config.toml
head_dim = 64
bias = "all"
init_std_qkv = 0.02
lr_mult_o = 1.47
MLP neurons of a small language model. Each row is named by its layer, matrix (up: input weights) and neuron, and shows model dimensions 288-415. Each number is 128 + 32 x the weight over its row's rms, rounded and kept within 0 to 255.
Before each neuron's rows, "fires in" lists the words (lower case) most often at its 100 highest values on Wikipedia text that the model never trained on. A number after a token or word is its count.

fires in: "in" 16, "them" 10, "up" 9, "two" 8, "mainly" 6, "season" 5
L8.up1177 [170 130 160 131 108 178  98  86 111 126 137 130 160 148 144  99 131  67 197  80 100 104 103 166  59 130 140 160 107 143 129 129 128 109 160 137 126 124 177  68 133 121 124 152 104  62 146 109 147  91 177 142 140  92 132 162 110 108 115  78  93 100 203  93 174 167 135 105 141 111 132 119 158 150  96  96 103 165  96 210 114 130 159 137 170 138  88 134 164 132 172 112  99 112 188 108 177 104 141 105  82 157 109  96 181 112 126 131  95 103  87 116 169 117  85 117 151 139 106  80 122 119 189 140 152 100 128 199]

fires in: "it" 42, "h" 8, "time" 8, "of" 4
L8.up431 [ 94  81 128 104  83 151 123  96 161 108 127 127 113 137 122  92 107 152 114 128 147 116 155 140  79 127 140 148 104 172 133 107 171 200 103  52 171 101 182  94 119 127 110 119 166 126 179  85 147 139  98 112  90 163 112 146 117 132  96 179 138 142 128 107 125 109 165  83 112 116 111  88 182  97 109 139 172 139 146 100 101 135  88 141 157 131 141 139 129 157 107 119 133 127 154 146 141 147 109 146 132 178  78 174 159 136 170 166 147  87 139 111 160 136 167 162 156 127  86 154 148 108 106 170 113  74 152 142]

fires in: "was" 22, "on" 13, "were" 11, "of" 6, "is" 4, "which" 4
L8.up83 [105 110  92  83 120 104 125 149 109 146 172 158 170  66 202  94 168 140 180 192 104 186 123 164 147 113  72 118  81 112 167 125 154 166 138 138 121 114  93 100 151  78 147 163  99 145 154 151  54 157  65 104 171  97 150 146 137 152  75 100 165  89 140  98 173  83 177 113 113 170 112 173 117 161 102 155 116 105 115 110 133 157 126 111 147 153 118  63 146  91 174 163 132 174 162 138 155 106 175 126 150 116 189 120 111 112 156 191  93 113 108 154 178 132 193 132 112  94 107 162 128 129  91 159 167  99 126  87]

fires in: "both" 22, "for" 13, "between" 9, "the" 9, "to" 8
L9.up1298 [151 145 177 115 158 152  83 137 115 131 116 131  82  78 141 132 155 163 176 123 165  77  99 175 161 140  86 120 134 117 156 131 117  96 124 129 112 137 115  93 145 179 130 142 130  93 112 149 161 179  85 101 120 132  90 100 177  95 114 151 188 171 116 127  78 170 137 124 110 122 134 175 179 133  96 178  75 116 143  97 128 130 153 159 127 118 165 148 132  55  87 143 124  93 124  97 146 127 166 112 149 121 122 116 102 138 128 104 111  96 118 194 147  72 118  89 161 200 134 130 130 159 188  92 152 155 104 159]

fires in: "as" 39, "an" 19, "the" 12, "a" 6, "with" 5, "has" 5
L8.up971 [ 93 116 163 128 111  87 104  94 147 140 147 129 124 141 159 161 110 186 163  95 155 151 168  88 155 163 127 161 165 124 129 144 157  87 117  76 125 116 124 191 121 100 121 145 115 161 151  80 141 140 128  97 136 129 111 144 164  96 122 148 149 109 131 100  74 159 182  88 140  88 150 163 104 170 101  91 124 112 139 106 162 139 122 116  84  79  81  75 131 102 100 166 153 141 163 127 160 118 108 161 124 108 149  92 192  93 112 107 102  76 111  80 148  90 113 129 132 176  77 172 115 184 141 105  94  73 155 115]

fires in: "the" 62, "in" 7
L9.up1076 [166 117 133 126 105 104 147  89 165 117 110  80 140 131 155  86 125 129 151 196 147 106 111 174 119 194 152 123 100 129  77 203 129 109 144  74  85 123  49 135 142 162 126 148 190 120  65  73 154 142 106 148 128 133  77 120 160  87 132  87 105 117 101 113 188 135 139 120 124 124  93  99 103 153 159 164 166 147 145 131 150 121 123 139  99 137 130 128 146 148 160 200 175 108 200 118 137  93 127 179  60  92 133 113 156 129 105 126  74  99  98 132 145 150 126 110 104 136  89 126  86 135 169 129 118 153 177 152]

fires in: "the" 45, "as" 16, "american" 7, "nigerian" 6, "was" 6
L8.up22 [106  61 144 113 127 138  88  80 153 116 100  96 118 151 128  94 157 114 131 188 150 124 129 117 137 169 159 156 181 159  96 173 145 135  99 111 143 155 134 110 106 166 130 189 173 163 112  75 159 144 190 131 116  67 169 119 146  83  96 133 128 125  87  99 157 130 132 122 133 135  86 141 123 138 136 118 155 103 143  98 123  80 150 111 123 121 142  68 151 109 185 115 150 181 182 128  81 167 137 172 158 176 163 187 127  95 123  83 101 112 106 175 138 152  73 110 133  70  78  92 104 171 116 132 113 116 130 102]

fires in: "two" 22, "one" 17, "only" 12, "three" 9, "seven" 5
L8.up119 [128 151 107 119 133 117 140 133 131  90 171  72 155 120  74  88 124 140 144  70 149 189 160  93 161 108 153 160 177 138 109 102 218 150 188 159 197 112 173 178 134 147 142 139 125  82 133  84 148 131 125 107 181 163 112 116 112 108  80  76 129 147 131  96  80 171  74 165 155 138  94 165  78 163 182 138 178 155 163 125 114 195 140 128  81 130 138  98 101  90 174 135 138 148 148 158 131 115 131 116 141 161  98 114 112 115 131  96  52 168 128 152 128  91 151 133 182 160 111  99 118 156 161 103 145 116 160 138]

fires in: "of" 34, "on" 12, "when" 7, "before" 6, "from" 6, "after" 5
L8.up1072 [140 150 100 129 125 118 117 192  77 138 137 129 129 119 123 115  82 112 137 103 191 239  87 143  81 103 174  71  45 171 192 141 135 160 196 106 139 147 154 142  86 155 155 129 160 117 127 134 157 111 100 145 188 122  92 165 145  88  91  75  93 133 144 117 119 165 175  50 120  99 125 135 155 120 104 167 101 153 108 134 161 167 109 161 177  71  93 117  91 158  54 145 121 172  95 117 108 182 190 134 143 127  97 117  85 121 157 135 137 128 100 145 166 180 191 117 120 114 104  95 170 175 138 157 117 116 157 153]

fires in: "in" 44, "of" 29, "on" 9, "at" 5
L8.up1969 [123 116 123  90 118 125 148 177  41 116  96 112 167 141 103 166 129 100 167 102  76 190 124 136 137  93  96  60 109 197 134 126  90 106 120 144 146 143 104 148 189 119 229 130  78 190 109 140 105 201  95 151 122 133 125 149  81 128  95  89 113  52 150 144 106 116 139 150 116 119 102  95 170 122 118 100 135  85  73 166 111 139 168 117 117 118 159  72 159 104 132 183 123 121 112 118 114 199 114 160 130 160 104 118 180 148 162  92 151  93  71 146 114 153 124 150 114 194  93 187 140 172 103 140 157 159 113  99]